MLP neurons of a small language model. Each row is named by its layer, matrix (up: input weights) and neuron, and shows model dimensions 0-127. Each number is 128 + 24 x the weight over its row's rms, rounded and kept within 0 to 255. Numbers have three digits each.
After each neuron's rows, "fires in" lists the words (lower case) most often at its 100 highest values on Wikipedia text that the model never trained on.

L11.up75:121119152099111158144145117135106145131098150133108117133135112135168129129143140141140110128149133070116122122143108138147095116095125149131131095150141130108135146123144147118182188170153131121152110126134156127084094132119158112091083139110127081128111081074139125149120127147125146108087133153117114151126158127102140145162156152118102147132153100124065179139130087136111145112150
fires in: "the", "in", "a"

L6.up585:098180122117083138124161153123154123126107141139126128085101113144120171131132120103112120103134105160132087132153138099151118090149129169154099106168120199138146138115100142145176142123133109151146140125143151116098127156151116109094149122152171091103100107154091129133146094135136152076150112152127126114142177144091094115123094152093151136106106113124144104151150105131125104129124
fires in: "on", "of", "it", "from", "at"

L4.up411:127159166129166154139138101124144101104150070117127119151107080143112176117126086141153123100089126147160137124109116135104068083116115127153107115098162146119137118102160134104117088124107114098152131140107154151137122141127108068103132121112111142148132112144102132134074110170133121165170162116117161127161161134133090106143150126105108126138145104122138096154134111143106100097108
fires in: "on", "at", "in", "for", "of"

L6.up569:131148148150131077100156089102132113153136138087155126119139124107125115153142151113096124116108154150118117118137126093143118107114087110103085119163112105088145102073151092136125129122147111131155163125118087095151115098075147122145123129112097105152124146121130102180159173174119155101143111150155134097114161127138143164148152106133124161166120118128157136155148142122120135119166
fires in: "first", "same", "these", "final"

L5.up170:130121094143133135157122103153140141082138160089141104137119141151169126130127127148131094080136080106065113112173091102122142146111087120142113097145125143113117146082125140112130140146110131161124103110121118122127143163103093188105139134109125129171116162169163159106115138195095130089149105150139132123163093139098129119157106119130112147133121111113114151150165141131084139152115
fires in: "a", "western", "east", "northern", "southern", "south"

L7.up409:112126097138103130127088130194110105152121114107156109120143124165134118124115080126128114128134112139099098124114133131139150117112154186172141111134080142110154137182153111133124162105080150114104132142108142119166102132155132135093111134109185103105119103093101141146091133092104115089137125173130121109135117136142134161133144110108115119184142114103119140137166138166126117155095
fires in: "an", "bachelor", "arrival"

L11.up188:129145097203153132140117093116136151127116148147099120164109106105132158114107104144139135158154147082144125086162119101170132113134133099138140134129107132142141150136066078112138136178119110152117159112120123117115147113114101139118113140132157106137132110103108112137127124116148080107144132121061103108130137124166108110156072089119123133141089090087141086122145174154110143145125
fires in: "of", "a", "s", "this", "de", "ll"

L5.up509:124154117096094128138105151133122102110149122089112175088135145080140103124135166134132112121124116128124130177113152129128087111118136092077112164120195107124140103120136140133134126161141116131125161125112127142096138096114141137126135108114149132148120087164135081138111125121132130142094098147118128148124086130138118153133133113070127166092169056133087104138125140152157124148123
fires in: "to", "can"

L5.up308:118130175110132145127134121139143123117113150088126139139109151151136147114146077146134147107163130135130162121141142124101040107121150130104112120179123119158136102120162128107164135188134125108150120133119119093111099095129133122133099116142131065101095126069166140132124078123142143150131137128109112177143162119129125154127124138072166138098128094101125125139143134145143128165112
fires in: "at", "of", "in", "download", "down"

L3.up246:146124110141124115147125081133182109102094135144114122110117119132190136103156114128125093129134119152152107139134101137145101127130106151126136153158089138132078093112146125114120129136114163155091110124157143134122132114105124160129150134109115082156141114133148056153143139118179129155133119118108098133163138109146077144156082131135162172152117121141112101140105078107104137128102
fires in: "on", "using", "usually", "users", "performance"

L5.up582:123109115126137147150163102084146166088122138147133109060069118116126113116166144125142130099124156112118152124138123127117155076122099192164067157142142081087110152107129121142116154089143169110119140163104146116150164159121125147127150125106149108135153138163128114123158126147095124147162113142114185169139106129104105138104111144132107164151131151103153095139100123101062139123120
fires in: "on", "united", "once"

L4.up266:115091099117137118109149083068105126127133090122151157143138128125111119144085098107098126127122087120164120167143154126136207134100099149158118125129126140068088139078117098150115156119154142143155168154110114129115145132112113099102133156142155134126125108158131100153150152140149092165118097168141094139115145125117131122120101091140136116145153123162154132095093197141110126090136
fires in: "other", "two", "many", "most", "some", "these"

L10.up456:163133126153122143105124138129101141110114168078156155077131099106138160124110135135170153135121167119135130148137164137087147125133129146114128124107142149133138129129138195117109148107101149099096108122075189121117127095144154131111120139116092083108087075131118099185106109155149121095117100097101125141116159142112160135137142138086111126117115130171144192139125143103140144144132
fires in: "be", "including", "by", "to", "not"

L4.up232:063125140106150157141129126142144111104133145092133120114121104122126145140112099104113102126115109142147111133136112136110099120127104122157120126128122160120132169097083123109100120147142137096117153109097119117111152106079092115121103109142159189089147118152138142155123183112114144135113110189105123121119102100158127098130186116117102159108135084175120105135137141167128121070165
fires in: "to", "research", "will", "resources", "would", "reserve"

L7.up122:147142116174176094149112083095120126110126119126138106103098117145149117124118118130077137103164138119114135140118148133138150164162105113173103137142130169101170142116111098088122121125123144146153137110085103140105128129134120153137122168120102146143117091096118179101150154107126138136104149115132156115097110135138128149084150152142136107135177136171130148135133154111175118124119
fires in: "with", "through", "into", "without"

L5.up47:144107106128139148109143135101110137102118103145175121123097104082119103110134122097166132134095098157168098154154111140104143137101086133137098109109099152094123161088149106162095143141142147138107160115138134134199120131116138178072137140108081097105135182164087132106132147125136134131131127137126109120144102152090088141140143131164146128181125142120130108132142134151096132180189
fires in: "first", "only", "these", "two", "one"

L4.up528:171148078118061077129125149117093113131114145122141142110137160139112189116101087156121106096175117120092161128103150105150136167136098112136151121158090167136143107096126113120145145104080102133110116151103154148136145104121153092109122134088155143115136141116169131122111146106165102130114112180124150146139142118136140163157119118121097156138104120165146178151138132138157137134121
fires in: "as", "and", "it", "he", "an"

L5.up330:148096146099143110117138079127147130074159143070142141121129141126101121138095120128138124126124157130098092139109128147133077142124097123138100103126134107095109167064161108125110125153155152165144132155099148140124115131093166119108129144099122154125091147173128138142153142158135161149154133119093171155156140095115096151121132096119153158107086120106159155108172133146106128100087
fires in: "and", "in", "to", "who", "they"

L11.up480:182146109144145128136131147189136116114150154163134120111097132088099090132092103163108108140118111147124147184152092141130111132133119120132105144087161125088112124106116125089086134100177105163095145125140140139124121151108119141105140127099114087096138110160140153176120137138115141107105155081104114121146106135119092158101123133126178099098114111098097129103139145160177117136131
fires in: "and", "which", "released"

L9.up569:104144121141115133122127118117144071142153163076085135083100099107128116132112106124146158146125124110128113145120134132158137155144127149122154138130178146127152173114123126131131158157112138113108127142077155163097173138112102114127126141114141102155082073166122117120099159134103176154127128141113117165115128120125114118123156108136157115168098139131104124153141128088125069139140
fires in: "as", "to", "in", "included", "above", "with"

L4.up181:152167148095163166083129116152155070137118176138095108102104115104129144131097134148115156134152139132154149165113105148141140142132139142108147158131092110113115146124117107121113114135143141156073162110136108141094183141155176134130146119134121127111117109132139065090124144102146105145138140140130162122110093160097128121126071123145150150153074191161091109138128082151122130136130
fires in: "has", "had", "have"

L4.up445:149078127107128108145162152130103111102177154117150102124090123090130111103109110110181150154134111096125149133111089140114183124077139107107090108105090116116136163160176134096084107118087145139163119153164166147170145153134172120114122155104097130080110106175102144153151154108115087144134129130123129150108111111084111144127124122136125141123130141133128128120173171112098114123104
fires in: "also", "and", "when", "where", "which"

L3.up256:151138090155123116112196095124089096115135177109119134089139116087142119087104101091161110156116133120135131143136117145126135103081115109135116120081151113138130143173126162150104150113093142135130112084116167107116109120138122129162126122122131115134114105154096114106162170157097110095121106118137113098110140134135091132162186146142101100117168128141116127143091179135145107105096
fires in: "when", "although", "where", "because", "but"

L11.up366:135172091089144121131101089130148096154082126122121159183185134156117109121152145131118169125169109131067133143113097101108135121122171153136123135120132136108138090114108099134145134146098135109106133134163137135135145132157122121111095149128139161134139119124145119115129139201086133145088126148133099121132110150152155153129122099169147156180165081112122091133080090178116160165123
fires in: "an", "based", "utc"

L6.up539:188126135156103116154100130132132171153119117148173147139091137181127086106113133145113121133136144108130116092211174127082127135130138131112147152096131113118129153092139090113080149141107136132103107149149146107132095107141189157099125145170120138079117137120125103129121109138151144086159106141139114099117133115164129110129148156143114131159143105107126107152105129110116114117112
fires in: "a", "an", "born"

L3.up57:147100112113128155148136158134154144102104124142139135121161144107079085120111106150143160083102091162149119181092082108122132099103114128116101098108143159107145120115177164115117112159141106100135142148146086159124131103168127088107114125154132166070112115136123082145130127102157168130120091121118114160092115122114135117078149117097135114140104094122133125108134138162135118146137
fires in: "released", "billboard", "us", "chart", "announced", "label"

L9.up463:142109117165122109166159102116122115119115139157109120149159117149151143127130140144140128105121118124135123134137095092127133143136149127095082136129181140120110130107119120135111136139120092113089109118118106099128103147033111159140122141119186099153110179130121106131113133178161156155111163130120143149134126117138098124136131142184093098112106105078148153127093171127114116168123
fires in: "small", "large", "former", "western", "northern", "largest"

L3.up197:145157116148171144156157134151083123116112166151178127146093127090190121106121142161111148119127147138194091116100120157157123135124125130157085127124101135119150105090113103156088153130138149155083150172126129151099146124135170082116131152157094126145124110115126121098153140122139098166125117145133153138137148153082163096136127095142168137146112144144154140109109150120084127135144
fires in: "has", "have"

L3.up370:102112116131102090155130095101105142117072113147125134118115116168121119142148126153117154128129110145108146125097091100111147150122110106125097145132072134110061137120194095150105169096109111165138130139140130108163145103112176099146100113089137168133151124141154115141137063132100137095129113104139098135114166125092137123130186122119146135148131139127129117146132097122108154118157
fires in: "it", "there"

L4.up155:105114098128120079126127100129125121152117149097129137126151121165143142127080118108092130108103131108147124149097121105173089125160103127119154179121143177127126123128151082128128109173137155137135180095111137166077095135102086145152120121116139148114106114124096116148162119129123156141108148123103127114113123142180111065095148110121113149163144150144162153159131154141134108139138
fires in: "after", "with", "in", "alongside"

L10.up572:156127104095165111135090179131141115131091117102148091169114124149158101094118120162110116148175119110095137165156092082113154164148117115130129091147096131091087108100115153096099095141142140118109159108148129161142115125172138124081139151102122118140103145111137122114089115088127134155153124153169125078117147156161153145130144153119113107136088129128125122154134151160095168107120
fires in: "an"

L6.up632:187164126161122111096159108108139111117165155113135128107112153143121142135138107079112155146144123100115150107119127093163107141153137122187134149149148205140120183153134122107135157137160128093118124157127132144125129143158163092095119132144130103147105116136133115133096157116163118188137158132081128143122155120097129096153152113146118145143102122107136136163122151124159068071104
fires in: "to", "was", "also", "of", "had", "in"

L4.up85:112161145153115090127110087094159133101100166146110132135127108143156122125157122130110130143135151161116104111140110096115112153150134136124152157143098099088078144120099151173160151066131151152130113148098107100176117123109080122152110130116164126187106105132098079115143098133117146132141110155108133109150132121098140177113121134122154125129140143147079119149113120129101194109108
fires in: "them", "it", "or"

L9.up589:152155094086093091114128143114148128106141127100100154145182172124110146136175140119126123150153143114112106140175125152115137123186095168178145168100077196180119109122115135132097138141137138127143163158108118113131160136149137154128149101144106141153151165137155108119092113104072126145094121121113132152131120160142138139148147152153114129144132072164154120136138150144108135120130
fires in: "the", "a", "an", "professional", "s", "footballer"

L10.up83:106105097119113093169140140122074143097162132129141183115126123136111144115123151160107134163138158129114119104159121155152096127120123134085093157109157104109119126133159104112161173183097122099151097166136165125133132140094101150136159104142094118116141119097087121136145118162101142115160117118117105109137133112154126154155099136157071122140097100126131088138133153159118193111163
fires in: "this", "a", "it", "the"

L12.up18:155142092155132105147132136142138138158114135163142128109118155137149149121114092154159141139104092104135130116117166167152136138128124093146163145133115153106116113139116135098119083129172137117108093119107137164163105133130124168113091118149082124120143097167150116118163124153146104118085161144094106109109164129143130088108113131121125113160134107110132153151152184169139086128116
fires in: "with", "while", "despite"

L10.up112:105117159084128130163113131128168100118141172122108145115121114153135127137122125127142136131147145098098129128135103108170112102123118143129149106135101137111128112096080149070125128139145101112099142172118128179134086142162117113113159102119130137089151083136152124130123145132132135209111121133077153135120115108138134133147091093125094105086090121156134157173138135127167120133148
fires in: "for", "in", "at", "to", "on"

L3.up220:146115113118146166143128114125106133147140157148182130123135135135068116126113066142113134120153106108109107090143122101116098130124151146155094127110118133113134148112112117144138159170139127152119086151125166117160123101128163130125097159112132096165090179156141150133150135158107136120095086187151140115159150104110161083124135105109147111102129113120124172173086080104120168161137
fires in: "a", "an"